python train.py --num_hidden_layers=10 --hidden_size=384 --num_attention_heads=6 --num_key_value_heads=6 --head_dim=64 --intermediate_size=1024 --vocab_size=8192 --hidden_act="swiglu" --norm="rmsnorm" --norm_place="pre" --norm_eps=1e-06 --positions="rope" --rope_theta=10000.0 --rope_fraction=1.0 --qk_norm=false --attn_scale=0.125 --bias="all" --tie_word_embeddings=false --parallel_block=false --init="uniform" --init_std_qkv=0.0383 --init_std_o=0.00856 --init_std_up=0.0383 --init_std_down=0.00524 --init_out_by_depth=true --optimizer="ademamix" --learning_rate=0.000204 --beta1=0.9 --weight_decay=0.59 --lr_head=0.00605 --max_grad_norm=1.0 --warmup_steps=319 --schedule="wsd" --decay_fraction=1.0 --decay_shape="linear" --final_lr_fraction=0.0 --batch_tokens=32768 --max_seq_len=512 --doc_mask=true --train_tokens=407900000 --max_steps=12449 --dataset="wikipedia_en"
MLP neurons of a small language model. Each row is named by its layer, matrix (gate and up: input weights; down: output weights) and neuron, and shows model dimensions 128-255. Each number is 128 + 32 x the weight over its row's rms, rounded and kept within 0 to 255. Numbers have three digits each. A neuron's up and down rows have the sign that makes its largest values positive.
Before each neuron's rows, "fires in" lists the words (lower case) most often at its 100 highest values on Wikipedia text that the model never trained on.

fires in: "and", "as", "by", "ugandan", "danish"
L4.gate253:170176189140105146132090097151163106127134104185077108104130072119129132145110144151128082156179134166154128118099142092114082165150114104115136151115106142144127081115122131174125151174183124157159112147090180175151209120052163118107133129128121111150150138120153123155100120077149130183126134130113100131169086108086057150056058067070164134127123132100153132151135166141153093098144
L4.up253:135144114172122119101128128128103102158150096112223152115139096155160115079162095175112112155090125087153086084096138149117149095096108114146154119240119136169143173109067135156077136123132111105087128106157145169153183104099127142160151110101155184166105118102194146156118163136145195063092130102181118158173116106074156133130052165175101076160137104163149165138184101163167075090152
L4.down253:086093156096121139132148107107092070105160102178120142147127162116130135144115171135063091130101147156131133080144088128144051098201098056086064114180093154192066119144120124129136098161085121110120117084112156146119091153105127142159136142147130119082151133125105135063117076138124132075118123118097103074189142126128145146195183169140139147110099165117115105092156185134061076109165

fires in: "1", "in"
L4.gate524:104054126090093151126163101117157143115128144203105126076140161153108111095133086091102088104157138157070154161123103157149159183105178119126120084119179144160113221107152146172131145103082173129105152160165140132098086139061095150092070154205117099092151112181131168146141167119119155107150094140113090130104135110158094118162143109114105143148144138095165163155134043114148147132127
L4.up524:111106097140097189046182087131100081105136133081156137105158137172079175141155183091161088113141097155067102149106122127171113121145107156121130156137122138119133155140109144133038166126071188108126101157155154133169141174140074094194156140156082127159075157151134162148108103137130103076104075126070102110141166129176152142166129148101122134164152165119125150066129104150156158134134
L4.down524:154123146073116144140088129120130111146149154105190057089154124184088102172214136098108151113057138117089142125124031129169119154158153139128130188147165134129128135118134161168136208121162137133102084105169115103108149130124101093119084179127132126056104102092123115183056178077141123061192128101201148119082104093086132127148146115174144129133111170087096156205136084111119080150168

fires in: "of", "and", "for", "s", "to"
L4.gate415:093124135153117125166135076039044096075140146123182172107156159194105118126149109110143136156109208131102100104156152112165139104141094089150134097130080098197082126096134193165139168072138116113094113135082086163120120121119191127091095146079148138136156148157161179158106098143093074128163147121116120082145097136084106112170087164149082156149156156142068133160144161166119136126150
L4.up415:106092150128137165173162119092096126145135079138179098185128132135165149116128149142133088141141112119077088123185109108198122137165168113139075156172112129125150106106128106061147122072099121157128138122107119128121152135135063137070176122112101107104154181099113125086136160113130115132126091141093140144090110151078146140114096171159123138158158122112144144157083138178108122071167
L4.down415:054206143154117097160110098075118076129162125127178113151166088130120138099112152135070139150094152108087160116131208107112099125148125137179148095148071104170154131159138162102137147100127105125131137152136119172101068125103117132148089114145123149158174138113181110159132139109119080114128171146179120074138147098121107092168164069122094073158107134140105135131080151084118112173038

fires in: "has", "can", "was", "could", "have"
L4.gate804:161142126157157132093126159092072093146088126122105076099147090106098135098156111075073136151112073139150142126185119158132077122174107128150133093107169123176142098078105139131137128197109085109149121128143071157150176072163117199150182100153140131146073071111092109167148140164155150156155149170119094092149125077108181112136127131155144129163094111095140063182122119088158106124109
L4.up804:134149171079173109137125149066119154095171094119134143079128187071187152114067107143117112145154119144095073111147148123096110153068165140151166127101109123094154082083194104157168129124183063084058081143113169153109117104153174162086126154190073075148124110085140084168158135147139144150096166079166136076156104036138163080178186090117129148068136132117117100156147076127168109152126
L4.down804:159125132162097106158079085148163126189163121155136123124085145197100113090144145170136108111078075130146147099099190137127167134145135099117114081122160108056106142095103154203175162110151082166141189078109128086157104095135094132114138141108132154159091099096117153144131150156117113117086151127149099130124179176157093172126208083145160182158148143110221145097153079131112113122102

fires in: "a", "the"
L6.gate561:119160128143099147098179169065134167143133086112115131123094095103122096146161085108146091068078096152096129114056174142162166058152172101165124183113187106196141168097171178127113151128153178183119105117122177127084196154134175091126137155090120172121108122128139158105092111125109098105113111180121136132164132145105137161137127169101183166119048180088106120114130173107135180094118
L6.up561:091080092111122099122137120110210072153123111146095144083116179162120101112141138128161096181213100123098139082119134150161158108077150168145147091133130109128094176127086182118095092159081108165145050153136121148114114124135162082119095175132204153105091110120116136177161169105156174129129150125136177057104162108141114163101093112166121094133173089112097061071175123170065185154096
L6.down561:133132101120152172136142109155167095152070102127113078127097107216143137070095060103118081103111104122132129114131087158140137140132117152080089112129164132067048121149140125128106142124193183133169057169077159134149085115129129152097136146159083121124157131107138151162041170125141064116173142083099167156138071132170129133150164099077077106105074097149123109113108137096121196147144

fires in: "the", "s", "a"
L4.gate235:069128142125132156085121130145152123082116075138126131145153167132131089111133101097112167119111138128124159146159147087146071084134151100151082128153081083156127159100181140087077107112121116166096078099138074111083100089183175072156155150052175159133144172158148167153112161172115118158112102084171134120179092106121081148083114160105201129145104142158093137127148140190101080123168
L4.up235:119122157127062137082169139165119099155143153134162070100125110163107137115129166134084100149074113049076156137107137105166128121141111112125132198182145147126166130128133116069107155128131215186150128127133127086148081108129166135125163163091131086163165136085126140136135102151112102159179035145109134154077068122108172090098167109155135088123101122117128124119109117113140127097135
L4.down235:086155106119115135125160080069102099148105177134128146136145119095109126140185118088103147148047155177111153115128169119113096084155108129141102154115068078154119149099149159144141128160117114158111095080174119150097147117138138105124127101130065126093163108114101118158117108171095148138138176103150118092169127122099116069154134103130131047124158134142113104116096157092113046161117

fires in: "is", "was"
L5.gate17:137101143160179149140155127173126130146144089103094081160164090120168130096155130065124170077092146077142150145162161092110121115150109154151118100070155171104179163133147129100129120181152111145129132162129134127171120144155170154120128188124153096118145121125085181119164136137131139088194101157182089081148130098154091181074157134158147176099098108207123105088123069047120102136139
L5.up17:115126157144101115085174115115082136184118167143118174137144140125140079142096140078101100083121191089135112167121166144106155115128146159138137082120112103112117108157104122104162148066160161146107106069094093087141151191121189175128119195020128119132136150121133160114092144130152170136109081136154070141054117120136145165137119077095120199159093165133124077066105119141099093119135
L5.down17:117186102168087147107086096127148158079079137166193162122092101140167133082202150078131156181147153107172112165131197147121168154092095177095148087113105140127158118101145147155209150194108191198132161152111161134083104129115096101116118131116175117102052139138099102120155072025134137169133105092108121076164096103142096072121148124150136094122165164123107109095064090172120077096139

fires in: "a"
L6.gate150:141159074166119073170114181104123121092190119082078132094094081087112120106127090071101138116087121179165150106135151168164096162148075176132130122057143131140152093090117184145147090121142125098140143081147107142136162091137129078119130171076163088110148149191100141128055123068164123109117153174150132098124132083178119081191104131149216140079152175118111124153113068135117139143105
L6.up150:134167157128141097108100083122106150167095085170128128136120190085112149142140185078107132094156116103137167106121161157143088156120142077150133167096128167158146141124142128095101131151116109127087146154128107123139178141091077191154130187164088106107114113154107157094124191136079091106180154117084101142096153103149202096109051138104127114192134077118085168138193100110132148098148
L6.down150:129151100102142085140098148137168141131129119186140126088110121208144141089148112162140118144121105137187170132112138131132064140131084164117151107110166102135117144153057153120112144126053134138110101106197180117141138131079123153208117118175188092095106188114197135175077138061173107093107126142199125115129098158129145095160093086164114166115136116155147102049127038122136153094101

fires in: "by", "with", "to"
L4.gate255:059089103196153105120101167133099136118093162111191159134141048114109172101111160106036103069152046110165163181070137184119182132107153115081176075087120105158130091148075141169104097142143135182133127105115153154123128133114132077124136187115112136120155056117175111173111122150130154137136115171101119117154096117134116130114146091108191126173092130113111197090173166119161093100138
L4.up255:096141163135163126117133108144149119144093135081134133102162148063154124134086142156137118080100117151145104118141122170120111074120104094120115130141103134130104131126156223090118149150166156119157090144093144138157166161132178127179126135157159129200103184109105169077162167131160117104127091146155148083126146175172196134091104096134104091122094126171188112150090107135164112156094
L4.down255:124198087060137133075107123163131096121119142112100111109103126155160119127066086127146129156135129120188187132144190126142074161168203123145115141215091177063202148194109167125089132171146183128149137103126196110120111161106142066099152120113100168150133178125146123076080141126145114198155141125068110143097148127121184196118106113171150103114146186122132103084153079089160157096202

fires in: "a", "at", "of"
L4.gate632:121103135094147098120099080131122183123160163125097118117077127138127125094122092083082140166171138112118120100112129136124150127181094106130130149053122138144066106108159157164068143053120156115071121092108159145125095160042109091125113167167156142061100126099074162127097092099151125190143096137132110105171143174149129077107164105161136113051087143139125171082143124114141084087108
L4.up632:123097151095152111173134073191071119169123087102129114119081112166077132133101167110121151145111135151090162068144072134127087133086121104168142170133108112133083177180139122160095089110088103141149122109060123109115131088120144156112089138105146194058139090075175087183126140137120099155143219144096123103086143160137153079116102102133148090180134053144100084119120099098134105195118
L4.down632:081123158103130112152148127191128184083170131128107125155108132116163160139078128141169117187152163100149123113140204170067144119141188109118164108158078079122143155122104141118125160116085112195129093133147162121140162081171125093104175172084137125128089126119105112105149173148077135110116112167129098146169098104149162121117183110194053198157156065088116159090157096128170089140075

fires in: "who", "years", "year", "time", "day", "turn"
L4.gate817:137110116135130164126155081089076125096121156147139064154146124091125126171156137083100178100081125150118139054153127121145109168150144157086119192109120154129132135123086183077126141105049145092149213144164103147145141160077152100145125109206135146129153114184095106097178117095066081146113096172103124159104089178176103127141211172155142177114172166146149149115066084165147211133150
L4.up817:093069176083125081155122108064088082068117172150125113176157069112185113185105134139106168118171136089099139157190079171132101159090138136161110066085113120075106147139093134168168140173187144076125115147188085112136162150140137128115171106161208078119131116157115130182107142161179121111158125078135146082126122120109164115146149134122142144160141093123152125174103072105192147131141
L4.down817:129121152101134157166113104130167153164129060109161071172041155134124177131168175143122119133114122117208153105132120154163125207140102149180111162122064148168153121150151088154145127158123062096132182096149163184150192136099100061167169100153136125093195139081140142097122156094102176152125140175169118169144136096110118132119084155114172109173091096143160137180123099113134082156106

fires in: "is", "was", "not", "are", "s"
L5.gate105:133096173095143165194155169129095123138105100084093085135124106118084113171093139116067102146094125156162131146107128102123088103145155105141136080116151091132149130100136134121141105129177197100103161120151147047083154127166078148130129113127145165158143130101139080112162189055153172102126121134135145135095143074090212132103136052149110155120120120184128066097124148123127135145155
L5.up105:105086146197184196168166184128135116108114188061133102090139163121084123127114177083124177101123099099193081161158162105170178075128145118059183122091122186109087147102104145169109120119120150134174123156086139157117177128103153077081145089131165150111093142088086165124085111123147148109116123136145088125125142115078114156155125166115169130108135137091108154145072064089135100120157
L5.down105:113144067153140132192150118158101100124132162121157077118122132113108162132138197081149145154088098114171178136140142193142082122042097092141100130125135100134082148174136109122153116130105101150156134094187151136134179204124149118126127092145181158171081078172166101191175121077096137169112117107183117134109128121131097142136116143086179153142153190170157121124098141126130107129133

fires in: "from", "of", "and", "or", "with"
L4.gate854:126092098159130147143115118104134103168123149150074148163115173119115128141096145150064110132155115136117137078116153181152130094162166086155128109163146164180102143120076142095074129088096122109114088181149146102123088074141084076133130136164114110167145050104087167121154131157164188124155129105196094199121087189064151095186124201104099076137072165139091182150165086088122103165195
L4.up854:129162172122140087108109078133151175114130125110176167120176118187197131084059180107116171180174177133140126148144103125147093185131128140150150158167117166129115142152119186160158158101154134087132098151093093152158205142096174078190135133133138164140105122126190122127144099172187153096165183066172122084094081134152105109109092111123133105105157088119154082120108173084114093142138
L4.down854:139149142098132073111093088173098158059099115145124116148102103128093112181166126131092117122114131125160179111090146124144176075160102113106148146132148111133069142139170181155187125079074160179102132108133163135186156152142126150106086188125120165082131156120138140106127074150149135147148116096132177132135167151116124144171089090117158100104134107157077150130085179131149070091134

fires in: "a", "more", "one", "the", "much", "very"
L6.gate257:085178097136141125166140125127094136081171081094176113097123116162120149105193071117112129115122126063138106179127139141113136108093160119173131142148121135135127150138152117097129100200109134176110136072135146085099128121077167146118153149140137130114125167123065126107088114091097090124104110086141133086120130108085143074117163094105127106134178158171093186135119153127123087055129
L6.up257:142095062124097123139157123190158144168085155127115152164161161128108120045172073116102151205116068107088096103125177161145095123098081144107098165186054147123082174088100132173110120203115136101175140137095130156106148077133161078163086171114102168101170128148074161156095148136104158134182070116178114148100077091130180119106158139133130156143107120109127104156152153160111102070125
L6.down257:140171077132142138150105176106095135122087155103156112118122106152112146051129103101088117146110167070163150145114078111128152107172090194122156103102102158143119126182086158120133074074064153137064128127089116182131117101105140103124137157122182120120130138089095080081180123120098157157176116118118110119110044149119098119117120135110138056063106115148160130105119104163130100127161

fires in: "to", "would"
L4.gate742:107185128186114149124063131110065084082073139105110071140123135183153115160083124118146125178087114065113179161161191171084115172157151173138109125138098142087166138143076176110117133118145125144122111125079137096150187149123095109082123143158133086128103146158206159082174071149030102144182136070120127094126108151074222184111175111164144121126113105117099210113150166111085183090166
L4.up742:124134083047151119095126137088063179165098102177177087139156089158156130129086204173135107096095077130127132139124171157158130173160150135090167082097160139164118081118107113135120104142140143137079168116172129047125113134078118182173201077123135137158102133125150139144113117149108092087148097121124160084140117124100137176115083070122111168116136101138084148155126123169125146085082
L4.down742:177178160153180114104084183147110104108134149183145149115112131138120133168122164169052132155112101140103106108129146131125095081195100114098112132076130134083133134091177141172098158139165129147113108084140142065124115126041158161150119124154176171123116065183145077086135107087119143133193146162120106142127134093119112112144112106099171164110118143113155114086148079100104060096134

fires in: "had", "have", "has"
L4.gate1012:182152122141087130122196097122161200111096132138116117145109150113111171068153108082114112143113164081161140115088198137131136131118138139128139155075111101136153139118134162086135125177100129124121131070178074177121118102102142187133138085138129125159145090147184143200189139143117130152161080151117075063104076135089142123160077099079118120085167120140082130204149139077097063100147
L4.up1012:150143110092200167182122083107083164112093098140110098159110102137156185141145141141087098112115117101155101164131128142124112126108180125121120102083084111096140167121124171146149187110127123135116105119170122070101161145086168161074125117140135159107155158149137068101175152115091148092109070094133150122195108133169101123129137107114108171146099205094145120068063119088115181110135
L4.down1012:139109074192107105125177122134108184092079137121197123113138106138116099119181071134090155075102147134118124107096144138098153225114119121146181129152125116068107094097181112179150126067086133142070224111151142148110142095167058066162113140130110125176108124168147110071122148151183155163145089161130159094163108094176114166131141047124144155103153094184074131102099154151129112111098

fires in: "the", "north", "eastern", "northern", "southern", "east"
L5.gate352:120141169091120154082137140108185138144132180133148118098130140123098086127160106132156141198088135172124095190111133070074094095193173068152115131145162104083141163147129152191119130129125135132130153086125169147184228113106132132153130108175098178088153165191070168149116129081153151131137156177134134137142161155121101077168111098123189178117097179086174149180090097134131100111122
L5.up352:121130124093149112112151118069065106105141060168148065137090173180133097060149162144140130141090122109107128151087109153129137188082120164088159104133118203128126146081122106094202157149163163082145123115117101155109168074167096122093083173159136127118166080152123127169136167170105117123126098129150115157193110154092077071139106152040134090081182134117170098101172107099094086135181
L5.down352:120107157132099120125107130199183104113134134128140174147142168139147144143098105109100133134166147177083176122108114099124150105152126146141160123186129176161163124127087107149137120107158108097122144153149167115088117147097167116092112146165138121090119124098114168109138177096150084076122133141127149117121175071073174123126131149173145108099143160138091197168126101133111130069126

fires in: "at", "during", "later", "after", "before", "until"
L5.gate796:127095110140176135110139142113167126070169124137138093128132107149099080145111108079063117093125126130150128154154090141081130102122089173125106141073083114099144201120048090061095160120070121159085117149175108139205104088096161101149109125121138141157138172132112151112077133096152138125115088140077107087141129144113129081089089152114101133165194158114163140127112130111137123081085
L5.up796:134094148113131119102076089046154129095130144155104129133144116105122120173145150100118091109156083128205147103141180199084184131130084156100119116129121116133131157188093084143116108168134139156097190144076130051130154154126121131081116164182142170088145070144159152144122081134139095186150135178063139137123127094144180149077112124150112157174117079103120094076130197141143094145130
L5.down796:142064110161108072080149115151161107119099147135112103200140135125060095109031109168143147192098076129123194198119140201146137183182184039099142080152144147137128177053107081167108081141118109172114166094151090105124163077097116120139138124119159161147116136089126152095119198142094086132081118122135105150100137132121073114147135147120114149129118056155125136087117082157131095103104

fires in: "not", "to", "no", "stolen", "without", "none"
L5.gate864:127070105136101103142169133177109134091131113158059068114204137151088140132099171099140141179196088090093105071162154129137099116193161161139099150153184159101176124135177099181096168120114140082136126139123118179126125104129149127106113083175134124199197142152150160113149115160166110156155118167104098105141130183105155114115134073101155162095155120112088153110132167109132128176162
L5.up864:112174078142149099184071151098155122181184137114081166171125126140169179096080153122125142127205127076150120110133147181127120137141131143167108151086130100161141173124128140147125144165099096169108068161091102038164130118139187073141134058161135127121114153130114104145105113101105124121158132107149156111183134179100169129093163061112086178142113143165228136141057085133109124170098
L5.down864:136129113159099147145180146128121127136156085097166130096163135143149174136116111133121177109073129128138173070136127157114085104149118140096118105119136095118168204068172138123116137146165154124140105154078110186126122164142150119180138136090166108104119161130156079153115149106117093098118082096149150196067096140150131104128148127145147175128092148118124134165136152131120129166087

fires in: "would", "to", "had", "was", "were"
L4.gate677:084184143077094128097133171118113131125081143170146096101120180112126188153195114136138163221097186094096123165162111139107176172140133131129163131120127197146179100135141136129148135110069126106164162066137156163104139181108114118119117112125105126140078154154177144070176140140110155173161114145111176114107157102104153165154137102121125180114136111122120136159134101131094095099093
L4.up677:081149178097166078145068086124160091091045146112097098125159139122112149124158146114098180095116165139108159105143167110100146064093145181117092089095070146160138108159111177133083140127085135107128142112115169183181162076112129104131149103110143081153087142163097158168090121106094107142107176184144138137167096154169112121120080079074027135177105108123133135108149160152087110106103
L4.down677:110087142073133098192174181169093174132111100149112143168159115104114147102093061094127117124173145152089161176138158107122167119134126124126112143070142090134130138198140155087161140112157118135114102100127122100049067141087133182106152136063097162111119138130124174169128159093092145078158127159100156076181200121120142124129111124148181214138180153165097066163153128101141121119161

fires in: "to", "not", "a"
L5.gate252:183137153185124108119132111119113153172130145132170152081120080157120114179164104168063050061156118114152109169091092093100111077113087136108124141116161108132114133117058179113172095123129195102083085114072117081103139138091121157137113125092091174158135129130097162106126077082112134089163128115063164097124092139121124180140169139171077099148146130085098190124073156131128131157070
L5.up252:143162116071154103184139107108111143120153097128153124138132114088095192136148160166084091121127092155154119090099087148091103145165167150164152137139181125111143076111202126079095143166068197167089098121136088082088100148098099119072141098184131096170153162119127206143149156124152149085150110161091156125103122116091172170151088088141073101104154153189104103079148163149168165135070
L5.down252:121132159143166139170127182120128118079171104133157144094136127148196139093112114079158107129178093106133186163144142124179119140101147150141123038159127139107112095144146162163117160111132152125203083129191152123132155152156234138188130119116093132156113161109112167204150109129178080137141198161123133141124155109150153145081119147115087175152169112189174153186105125115126151145079

fires in: "of", "his", "during", "s", "the"
L4.gate210:142145134079138138172116098083163105115140092131061153172152146062093155058145144082140179064068107087169151100088145133049115115180159111176163145107172099120056156127090104122167165203106135110146196130140101159130144107074101133121096158128112132113186151163095137118094083107173097134130174156071110152160178137107111090134086164122164168162149067056145150086129183093197176141081
L4.up210:099116153153177098081154114122162125090115153146127143141116117124166073146077168092058132176100159117111069162145149114115107106088141159174129144119115151137089145098156073186123130123108141166133097099136075100150133115124087194121123146116078104132152180144156083148132112106165114120118174117097112178143090146111155121060173089118124174191195101103150173151079151133121138085112
L4.down210:169112156136144088139089132130112077125152136179152125110127106087174170074162072160122173168116117112111149110137166092159141134111068127092088108183138190125096147160183073118126137068180168133074118089110118133127121110100133135082087117173163127187125101142114140165125115061123165123108089142104195120159120159111129115162135126138218095137149156131088107141107094161091109123158

fires in: "as", "and", "with", "like"
L4.gate892:106142162146161156109150089150152127176135084183144148151146113190195138111177096182133065099085131150143190102149107103112143121114161105134144126143139108106127112103160105120104137145121137147080142091129070150147138085151148109103124182162107209126134116166152104161112066104085164119197117154136098175143124140124090175113119125123113153132095168116090110049101146108170092116136
L4.up892:168131149174116146154072099166175091123127082117085092148120116127140140120143162114099147144119081088172109179151090093103079151118149155139124143187143169126116114088115105108095148106199141159055152121125090152136127123089169172160145153131121146140174133104096174065076062195136137076096142057151122097157144127098133095140037077164177075145129149103118100123127166180154141138085
L4.down892:121078145115178157153088148196138156148138128121183121136091153080111127146118108128106167119148093154128174171138178103093149130145158175114142129124096179073179147130117071107146167134075156176205142123088103136127133185086188113159109150129149124112116113107105115085124136108146096130115132143107116118143086121091096121122147139072127109145133164174095162134104166145119045121093

fires in: "was", "is", "would", "did", "met", "were"
L5.gate277:076108147164111046164141162142181141152150111130150093155122127160102173127058097055076160093151115114112086175081181101126070102137133166138177121155147118143092134176103184131134188108117112105178125136160119100111142141134201145136087139081131171147101097168092153131143165146166081088112092130141149112096129204128144168153176102130142170082083163129150128105078163151110177102096
L5.up277:103125143084148149136118119126075155159181124125159087223114102111107114113123137121166165110151123158147114148106185133092141104130151071154216118038088141139143149065121140171105147099100169160118160082110117150156165117181113078119098158134063128105084124118057113161189164120101104155099103129098140104104137141095155099107159127103151115157093122107140166094114081155165091139105
L5.down277:049096162170127120165133150128148081122106123149122144104171069144111182064176163141041124126083084102195107172136145132115165149083113127118186166101067158066155059157131157111137153118064186149120143101143154131152160097116105155195183104163157091102123059076118102161145063145114159137133061116144091112115040096093155142168101100162149117111100134120163149092150110123119084122120

fires in: "in", "established", "founded", "as", "opened", "when"
L4.gate144:115125103186136133141127101070082091094137053088134116094104061100097134101135114095077150132131140191124069169153133141144159165121172061082118171140107075102171141100157141145153065126130166119086172109102143158157119214116104129120159086162144187110144106167166078176187127091074167159136127184135110148105141077106165135133148095091148173187125154086133125120130071134116110088156
L4.up144:118109133117132114165081093142106131198134153145174062103122116167101097155145147108160060161125125165127134086220104088146155150212094090081077213128146108220123111140166128109092121100153110192127082111123146138079132151158117129150128162153157147137097081151137154145139111189112121150122105105128112156112170105106149095150177092163162131155134114108086074109089173168153157143128
L4.down144:100116155108099153122139107157145100137120181170099119093117129147177118137127154121181074202096115081092143105090145069123150145079114183095091162115117137158137127068106084171039175117104139136143194117122130187122156134108152074111192150147156187125131081093102082162116095130141200120107152139145152119085158143151166095144142101098130085115091128165164153148164110088143129180153

fires in: "not", "may", "to", "also", "can", "could"
L5.gate937:123088129119173138143117120116100089138146094142175141093157132098081056113076140139138192112136120080157147085118160113166110179125094090124118187175160109138167175113126159128077098143140174142099121140103136108176141103146116114141141101100122150119097153112203113091097147095077189106136101164086119164178131186109125127112115120109130086109084130183117128088056098171125192094066
L5.up937:141117154079103142131127128118161072093171123133109135160114112106151174097085107158113067123151137151102126134160176121078160128157166131190128111082185155137117103135109125137149116114150075088138136080177116108152074122118161185140182168135122163123129153150138128077070156104176166150139136115117096108167131155122136159096112124141125086125134176135156153144053098140107120104146
L5.down937:073110130123190114118119119094125126153133159052132141069122144103205120140126103068112095132117168158114096087123153111127083077146096118103138063112187113090106101115186125063064136058136069119206120118091178129117111141149100133136129191088131113124138061115141142129078203083066100086127104146154157132109096083090109099119130136104118120197073134098086091106180063144082151127145

fires in: "are", "is", "were", "of", "finished", "in"
L5.gate692:095083105136125035061165112141121160124165171129095128133118103100092098115112119093149138079126075101158112203110119107091088106108102143151150139120117196138192114088110176098150149149106112186098173170146177137193105066105125154084140125101141142147119177160104175132139173158086140130093091242126119145183126092181137136157172071155109096102137134085149140121127108128162061136141
L5.up692:099070087157102155195111141121076159085144131052124163142134135173126139154154198119044117176109138087139105158065111096094110117187112165079190154101109195113175095105074146081178141102105172158100078152132138134108140104141142086117131121139170128151083159128094109117124131136124103103134095135135129100082146125151097117099168132165115182062178157121119104110181122117104119106178
L5.down692:170143106096161113070099124162154048109079190152100110132152157109131142086179160152139174139121144112175069117080149110104102109121135117120170201190116158142135093114109086157117118086071132105122127070152157073158088081139162159153111102122098115123079135136143157159062116169189069149128134098043069109117201130110104104136160107182162065113150167141173183172133150097174148137183

fires in: "can", "would", "to", "will", "could"
L6.gate89:082099209197087162110098100095130083118178124092106158159155103108160124131098135076093132110100124119122125197161115123124139119179124127136156164114176067152145100141145116132136156109159158206115122082107133156156116172158130110083097043105113106103151067079147143115107103097105079098158117180188129172141123154134126163070149095067186108220098124121120184089148091125157139100157
L6.up89:104109129149118189152071195147151074131114084135112096171117139162080160126066100149118119151092150108151114107124175084156126115128079166087125093112110150050127101103136120100087161130146154129142105101175152110178186137083148189187155151116124136151123082150127175144099088144096073043112150115107149119087107120159114143091077090173149118167184150139114111097110171113154150077144
L6.down89:067205106136107140163171133095121163108121119075110172110062100094193077141133116139110183128219099118099169115175180141084177154106090133117162138174043067151120153078144188135145059089121161143108140091046158112128080133101140089145128105090142073136183067125155197100141110140130138136136127092153086113097210120130118190150205108134116131117137142185164174107117138120113137084121

fires in: "the", "of", "years", "year", "including", "for"
L4.gate269:089173191145128143185088123138140152173144118181124111117135147099165171110151100120206134191133125076167081108150153148168093182097089158126161123151139086121068158113198105089105066172097117162129150184118114153124132143111130102125147107110114151177136126156096168069123097153136178174165079136120182096119066133107132153134102136146168139120139077102142145148167102106190086201120
L4.up269:140145187123074084074133110145168107106079110184196169151128107109116072132122180164102155172131145144107133088189108133179115155114159178117155078161155096126147123146057174062098104162157130125138133145144129138197172222144097136094135121148161141193144081138123147156154102172105119130096123116161074132174069124098159169095133148111162122184123137105081105151101080152107171103085
L4.down269:129148127104119054162067094131182131127188160093152102092130121119060134137128168094146140197067147132134146152185157132191090109084115156121111197076104136129123112108208144129169127147100188132142111109160156169088187104095122157116130159202142156098179086076148156098106124189130121131078107143120155145135056083124172165110105181164126109178132099132101105141113143094135115096047

fires in: "a"
L4.gate794:124159130113183120208121088101116125091143177151128175096079159093117138091146131073133089167133144110115090087105118101122083114174153099145104169194142126126089078116130156116103103086143151112131172140127138100137121136086119191164129160121086131128189131131116162162145169101097103107161069086124102111152112178139139048108108106135126180077165083175149147134135124112153130169111
L4.up794:123144094131140139191104130091135181135159081124114138111087123103092104117121089153089153173082113097090159128122159117122120091091141149162135184186132151121159178181097132188172091152159133156142110155120112172106086162093187096102085163161138138137156097146157117107132149088113099101210121132120101119087196113192116146152160133140146127168130086122109062082114152127138095117124
L4.down794:159135167163136164146065113065110172112162119119111116136112101051149095144110128117104116136182092100099170149091128144101105165127105120168162103188123101186128122127084050140156094139180127143109120119148048148130080135132129123100089133098127091128082087107125124123108148061099142093148160080140134155136159167138155129156132175116116140131168058168114111175106152144152118141117

fires in: "was", "been", "were"
L5.gate762:114124097123166090139181139102093188136145144167177049183106144120174128049060195141121127149143078156166138131150121110095139136112176148090118153193150118157133162107097078140111111145155155102112107149153135091147180181116116127054068149117123172104109130105142136140163163148145187185134111086101105096099171069089161119123154088163122164135117086169137189161122089078148096147091
L5.up762:092143156146091072156159088101127113087153172175171086170117103121107080128175159129151174108173142069117142158142142170112103113141179066201186133091153080162110138128138084164097118129104128133152146083141152160133177121155102155107119102133120107110101134137151100118153095151097201147076126191120106173120110144072134135135146144141088142147158075186128183171114137146122130128177
L5.down762:177135125153167110069173122134100121127169152106145122106158132131148142143144131138092148093158101071137108158153109205173083089152080123070113146093114132137135140070118139115100119101144132119127159136109162138092179079131161105167081155123159124095149168152136144145154078169107063150161109164101114130137093112143125109111134216124165126144151117079125154143088116128143143096053

fires in: "to", "into", "with"
L4.gate819:164165114110148087140170123122181148069071133099096126124144108167118146175106104105074074177156070171085120091143108143101103114165162172122118119115116050160099153149087145152084129132066186078044091166195115137183146075118128133157144129192167110096094161174150160109136146146122162141135134140152095161181166135086144159120121151097116092125129104152109172076175090152111111079139
L4.up819:107090157142108110116109110153110153134121173173136143083110097133165082160146159124078173121125063086113121079100089172144189076118152128101181192106193081179119158133094117104181124137076199159136118135135118100166166176113074088132157120108133112126137098113091101133132160148094207094168150134123175117116103111112101149135045055113114095147170170171093170176091093111175142120104
L4.down819:106092185164152116098087124094139140131143096148127135166080167127187119155106156123162134121115164137135128143118173176095153149140129134124144119140137089097130140047104160146150140099082150143123161140104139112133111169106145103117119113086137090112081095078092147073124091170136115078125077131129104091189179106135155137146140038126122115146147150135214143156154081162128104133140